Part of a small language model's weights.
Size: 15 layers, width 512, 4 heads of 128, MLP 2048 tanh GELU, vocabulary 16384, 64M parameters.
Training: a variant of Muon for these matrices, 600M tokens.
MLP neurons of a small language model. Each row is named by its layer, matrix (up: input weights) and neuron, and shows model dimensions 384-511. Each number is 50 + 15 x the weight over its row's rms, rounded and kept within 0 to 99.
After each neuron's rows, "fires after" lists the tokens most often just before its 100 highest values on Wikipedia text that the model never trained on.

L3.up133:19 59 44 49 41 26 65 40 71 64 81 73 59 32 30 53 60 48 65 55 35 22 73 45 44 35 59 35 45 70 64 73 41 71 31 51 52 54 73 32 02 46 47 77 53 59 40 60 70 62 85 44 62 72 54 56 21 47 31 42 44 39 34 48 66 19 40 47 14 66 43 73 47 74 29 50 65 49 54 55 56 35 50 62 61 40 43 59 49 57 33 62 49 76 43 57 45 45 43 24 35 19 56 71 69 15 78 55 44 33 39 34 50 44 28 18 39 66 71 30 58 60 37 55 31 53 45 50
fires after: "-", " (", "–", "/", " \""

L3.up346:75 43 70 82 65 28 42 21 62 58 58 36 33 35 49 57 39 21 68 76 57 36 55 46 72 31 46 18 44 60 62 66 46 42 44 50 36 53 47 56 75 52 38 60 31 47 39 54 56 53 19 18 66 74 48 42 31 60 56 48 36 70 62 52 51 26 41 59 35 66 73 54 15 57 32 58 45 44 54 59 49 50 71 40 69 28 53 33 54 55 67 49 25 42 52 48 60 51 15 72 49 46 71 60 28 62 47 64 43 63 37 54 51 49 50 44 42 61 34 69 38 75 51 55 30 38 48 58
fires after: " B", " T", " p", " F", " H", " t"

L4.up1427:47 56 45 80 25 31 59 53 15 48 82 53 38 73 72 62 33 46 61 55 43 59 37 60 70 50 41 38 58 57 75 55 61 56 34 51 46 42 35 36 53 44 56 70 45 93 58 56 53 42 44 52 53 40 40 25 46 28 40 52 59 57 67 77 17 43 45 55 53 51 65 40 61 00 43 61 47 58 73 57 52 54 65 58 42 37 50 36 70 25 64 50 41 44 71 40 50 37 56 52 64 25 41 39 40 80 71 68 41 47 52 59 59 45 95 61 80 73 52 80 65 56 30 49 53 71 60 44
fires after: ".", ",", " the", ";", "5"

L3.up1915:76 39 62 58 69 28 37 64 80 59 52 61 62 45 53 48 63 49 56 47 32 45 64 46 47 38 55 32 35 59 45 34 34 51 54 31 54 62 44 61 65 45 55 48 59 39 43 52 19 40 53 52 67 48 37 42 57 43 45 58 46 30 31 75 63 39 64 83 49 58 75 34 46 62 67 64 56 59 34 93 54 45 46 34 52 61 63 58 16 69 41 42 52 32 74 42 61 58 40 39 42 74 43 54 58 44 35 66 50 36 48 47 49 86 31 51 28 59 38 55 53 37 41 34 85 44 46 67
fires after: " at", " in", " G", " as", " In"

L4.up315:46 19 49 61 61 41 81 48 29 44 46 60 47 51 29 54 38 21 60 55 27 40 51 36 70 64 68 35 40 37 39 45 42 43 46 13 57 22 67 62 45 41 58 76 68 39 51 62 58 41 77 17 63 66 62 34 37 48 11 70 48 59 33 73 60 54 44 64 56 41 24 28 62 48 46 58 75 35 53 71 47 67 50 45 34 56 44 43 43 67 34 13 29 50 61 70 40 64 63 45 63 40 43 43 40 50 50 57 54 48 87 52 37 41 83 70 48 45 50 72 47 32 29 38 56 52 40 42
fires after: " and", " G", " In", " F", "|", " O"

L3.up1930:51 85 52 43 51 48 79 59 59 27 65 23 73 60 45 34 53 35 49 69 58 33 48 49 61 68 71 31 39 69 30 36 18 56 29 52 42 66 40 22 39 38 46 65 59 53 50 52 62 31 83 45 62 57 28 56 40 57 38 38 25 22 40 64 39 40 45 67 36 59 35 92 81 67 67 55 49 72 41 61 35 65 70 80 63 46 41 74 21 19 52 57 61 14 42 26 41 41 34 36 66 35 56 67 60 52 59 47 58 61 00 50 49 95 27 41 61 36 72 19 62 51 40 21 61 63 55 37
fires after: " (", " \"", "-", "\n"

L3.up417:30 41 49 38 55 51 51 13 45 37 30 63 66 62 44 57 78 40 64 24 47 41 63 28 35 35 50 45 62 50 52 69 63 49 69 59 42 53 55 43 61 75 48 42 57 52 46 53 60 40 72 57 56 40 62 66 44 46 48 68 42 39 54 56 70 50 41 52 64 66 45 49 63 49 55 55 63 27 50 65 69 65 49 47 38 68 75 62 48 57 59 39 34 39 37 42 55 44 53 49 49 33 61 66 46 65 25 47 46 11 58 55 47 43 35 22 65 55 46 59 67 31 47 69 67 19 67 41
fires after: "-", " \"", " (", " T", "s", " H"

L4.up696:38 61 68 60 44 69 69 39 66 51 41 35 61 55 22 50 70 54 36 54 51 30 80 53 57 59 60 29 32 43 52 43 93 33 73 50 65 50 53 51 66 28 35 67 26 52 49 40 36 50 31 50 52 28 45 35 82 61 63 51 39 63 52 25 78 62 21 42 29 55 58 77 54 37 24 60 28 41 65 60 30 37 60 44 60 30 22 42 36 23 39 56 22 24 43 39 56 49 37 66 55 54 27 40 51 38 66 52 64 43 40 61 42 60 35 40 47 84 37 55 64 62 32 47 41 46 16 47
fires after: " F", " B", "f", " A", " H", " k"

L4.up1993:29 25 42 49 52 42 33 39 52 48 76 45 56 20 54 27 72 26 45 52 64 35 43 34 53 42 41 41 41 37 60 54 68 57 68 31 51 77 41 69 61 40 27 61 47 38 44 70 42 26 46 37 46 24 46 30 39 51 56 18 37 41 63 52 30 55 40 55 61 68 53 79 57 57 24 74 38 32 46 56 47 54 66 43 42 57 64 44 62 46 53 32 42 39 47 48 43 54 22 73 44 61 43 59 49 34 70 25 59 44 54 35 66 47 43 64 52 62 52 33 48 60 47 47 42 82 40 59
fires after: " A", "A", " first", " T", " a", " B"

L4.up1657:65 51 69 63 71 60 59 48 44 49 69 42 22 63 65 54 75 61 40 81 40 11 59 41 75 52 36 71 83 54 56 48 50 56 11 62 27 69 48 24 78 37 50 42 43 38 34 26 41 40 70 25 32 41 37 52 17 44 31 43 35 57 54 79 47 43 65 46 23 45 61 63 66 54 79 69 44 56 42 66 47 46 41 50 50 38 73 33 59 36 22 48 70 58 55 27 52 59 32 49 45 33 27 68 35 79 59 49 34 56 38 32 40 37 57 60 58 58 38 73 46 16 43 22 49 41 65 40
fires after: " .", ".", "–", "l", "G", "L"

L3.up1453:32 74 74 63 62 34 42 58 78 59 58 75 67 53 31 83 46 54 36 38 55 44 52 58 83 52 70 46 50 72 56 63 82 70 60 45 38 48 41 63 59 48 42 65 46 28 64 32 76 43 46 26 55 24 60 40 62 20 71 51 34 50 58 17 32 73 46 49 38 52 35 85 45 49 45 60 57 41 51 44 36 36 74 38 68 27 46 59 37 53 59 24 52 62 45 52 42 37 41 37 32 54 70 46 58 26 61 45 22 18 48 68 49 33 55 65 68 60 55 37 38 68 60 24 35 70 29 41
fires after: " (", "-", " number", " series", " p", " V"

L3.up176:62 65 39 38 61 23 63 15 42 61 33 71 72 56 50 41 55 40 66 35 55 41 74 63 48 63 93 28 72 36 76 57 38 25 56 59 58 59 72 53 51 58 51 79 35 60 53 41 38 50 46 35 48 52 64 33 30 65 65 50 27 63 42 46 60 40 26 38 45 43 46 75 52 79 58 57 71 59 47 32 33 76 53 72 68 49 58 59 70 87 43 83 44 35 44 48 29 41 22 52 44 44 48 26 53 69 36 54 65 39 51 50 51 79 42 46 56 52 58 38 70 50 44 57 51 37 57 27
fires after: " (", " \"", "-", "/"

L3.up682:28 43 19 54 54 53 46 50 48 96 60 51 55 61 50 51 69 33 63 42 49 60 35 37 72 43 67 42 23 10 74 65 51 45 70 45 48 45 39 50 37 38 45 52 55 20 56 46 57 14 50 35 42 59 41 41 55 65 23 43 47 33 31 68 32 55 45 62 35 56 62 34 71 65 33 52 45 21 56 65 50 43 48 54 62 47 30 54 63 51 67 31 56 52 63 41 49 69 29 60 56 42 53 46 38 64 46 30 47 39 59 50 59 55 47 47 57 81 57 46 34 54 48 37 66 35 59 35
fires after: "-", " (", " In", " that", " and", " \""

L3.up1971:44 38 60 36 67 52 43 61 60 80 56 53 41 37 75 24 59 63 25 63 35 39 52 74 62 48 86 39 94 44 46 57 64 54 32 41 47 47 26 43 44 60 36 52 71 27 35 36 61 45 55 62 43 19 64 67 39 66 18 52 52 50 23 56 37 43 49 37 38 61 65 66 56 50 41 72 54 37 31 68 46 59 31 40 46 34 38 22 75 81 59 47 46 58 62 59 44 31 60 53 56 23 56 78 32 56 53 79 73 15 50 86 60 65 33 24 59 65 40 46 47 71 26 49 50 41 69 52
fires after: " (", " \"", "-", " |"

L3.up665:52 60 50 31 30 37 47 29 60 53 53 80 62 50 40 54 40 46 54 62 59 43 64 51 51 19 50 67 73 28 38 57 40 32 38 51 65 70 54 64 45 66 42 76 53 49 36 41 74 55 40 48 60 58 73 65 64 47 77 42 72 65 49 29 35 73 70 63 58 37 64 51 42 56 45 34 23 60 38 60 60 52 50 62 54 54 27 45 52 47 65 52 53 30 48 64 64 29 33 47 46 40 59 52 56 52 41 80 29 66 69 39 31 47 48 45 61 58 48 62 34 51 38 44 57 54 05 46
fires after: " P", "-", " (", " p", "/", " d"

L4.up1205:36 90 37 44 42 59 72 39 64 30 62 65 35 42 48 62 55 28 38 30 46 22 61 54 42 39 47 26 46 44 51 39 52 57 23 67 37 35 59 57 77 43 55 56 48 30 37 59 54 61 47 87 58 50 51 47 73 66 45 47 46 29 38 69 44 36 38 64 74 43 54 19 65 68 33 53 38 34 53 47 50 39 61 52 78 27 58 38 72 38 72 54 61 54 49 60 48 40 66 48 74 63 49 63 54 67 48 50 24 42 68 65 29 57 44 42 54 62 41 35 52 57 47 56 36 55 11 40
fires after: "-", " \"", " (", "m", " M", "M"

L3.up1831:47 50 56 56 24 41 68 43 43 10 42 23 66 36 40 54 53 35 48 59 23 55 34 45 51 56 52 39 73 54 35 50 53 50 33 57 51 68 26 55 42 41 71 56 43 48 24 66 27 31 54 52 52 71 45 54 54 47 46 78 60 36 41 50 99 50 38 47 31 46 39 78 73 43 58 53 37 68 53 46 66 68 42 64 32 39 33 43 48 36 47 61 47 34 41 61 15 58 51 19 43 65 61 44 42 30 59 35 18 48 54 50 76 78 53 40 40 66 45 52 61 43 46 71 46 47 39 51
fires after: " (", " h", " 1", " \"", " and", " 2"

L4.up1663:78 46 44 34 54 71 34 32 50 52 55 57 47 48 49 46 43 36 60 63 33 48 65 62 63 50 57 39 76 41 62 63 65 19 43 70 37 39 19 44 69 49 48 52 65 51 59 60 56 55 38 58 50 58 69 84 56 52 56 62 48 54 47 56 55 39 83 49 71 71 26 28 54 19 41 67 30 51 51 45 59 53 50 73 48 30 33 27 51 49 44 48 59 21 47 56 65 72 47 51 31 54 49 43 46 68 46 88 35 50 73 50 43 27 72 49 40 55 53 51 75 44 33 64 31 33 72 43
fires after: " T", " t", "T", " D", " H", " f"

L3.up974:39 77 28 33 49 49 49 43 68 74 38 32 60 38 55 44 74 39 39 48 02 27 64 73 38 65 63 47 42 51 38 48 39 66 53 35 61 57 34 60 52 22 48 59 49 37 50 56 50 72 75 41 35 39 53 57 45 46 58 38 44 22 64 53 41 55 48 38 63 49 60 65 28 29 44 53 51 70 34 72 55 42 61 87 33 40 32 57 57 37 38 29 35 54 63 73 41 54 72 44 42 57 41 50 63 43 35 28 52 50 44 50 64 58 47 43 50 65 71 45 49 27 68 76 19 60 66 55
fires after: "–", "-", " sub"

L4.up233:50 42 45 68 43 62 49 54 50 53 35 51 40 54 37 50 25 61 50 24 97 60 47 53 32 47 17 41 58 30 42 43 22 54 68 51 34 39 61 34 46 69 30 47 65 77 67 35 52 70 29 45 47 70 67 20 33 49 64 69 53 70 42 62 36 58 32 29 54 38 72 64 53 17 59 25 59 54 61 47 51 77 78 56 56 44 80 53 41 32 41 34 45 56 55 58 31 49 44 51 46 33 46 28 47 67 57 47 30 79 53 48 35 60 54 59 66 62 35 56 58 59 63 27 49 60 82 41
fires after: ",", " the", " following", ";", " The"

L4.up1131:79 45 47 62 42 36 54 49 56 07 76 37 34 63 76 47 20 27 44 56 43 27 68 57 55 49 34 63 56 38 56 46 57 59 65 05 55 51 41 49 39 87 64 35 34 75 56 66 45 60 66 54 64 28 62 27 53 44 55 73 63 47 51 55 44 44 66 47 44 25 63 30 66 34 57 50 58 71 70 53 81 28 23 23 66 39 47 45 74 27 37 55 44 65 46 33 54 44 47 47 51 49 55 66 16 75 65 71 55 44 32 73 50 64 57 32 43 68 66 54 50 46 42 51 62 50 26 22
fires after: ",", ".", ":", " W"

L3.up1055:81 62 41 50 63 29 59 48 62 61 36 53 26 67 50 46 40 63 50 52 67 60 32 40 75 73 37 57 60 51 82 51 82 39 25 66 62 67 52 40 55 44 82 47 40 53 41 15 47 40 35 58 54 36 80 54 28 41 66 60 59 43 71 54 79 37 45 48 53 40 59 59 46 27 55 29 43 80 40 43 16 67 46 46 46 39 61 60 55 71 42 57 36 70 52 31 53 33 56 66 56 54 63 39 47 54 70 70 53 33 38 36 47 28 42 41 43 50 54 52 44 52 34 51 41 53 78 40
fires after: ".", " .", " sc", " S", " Pr", ";"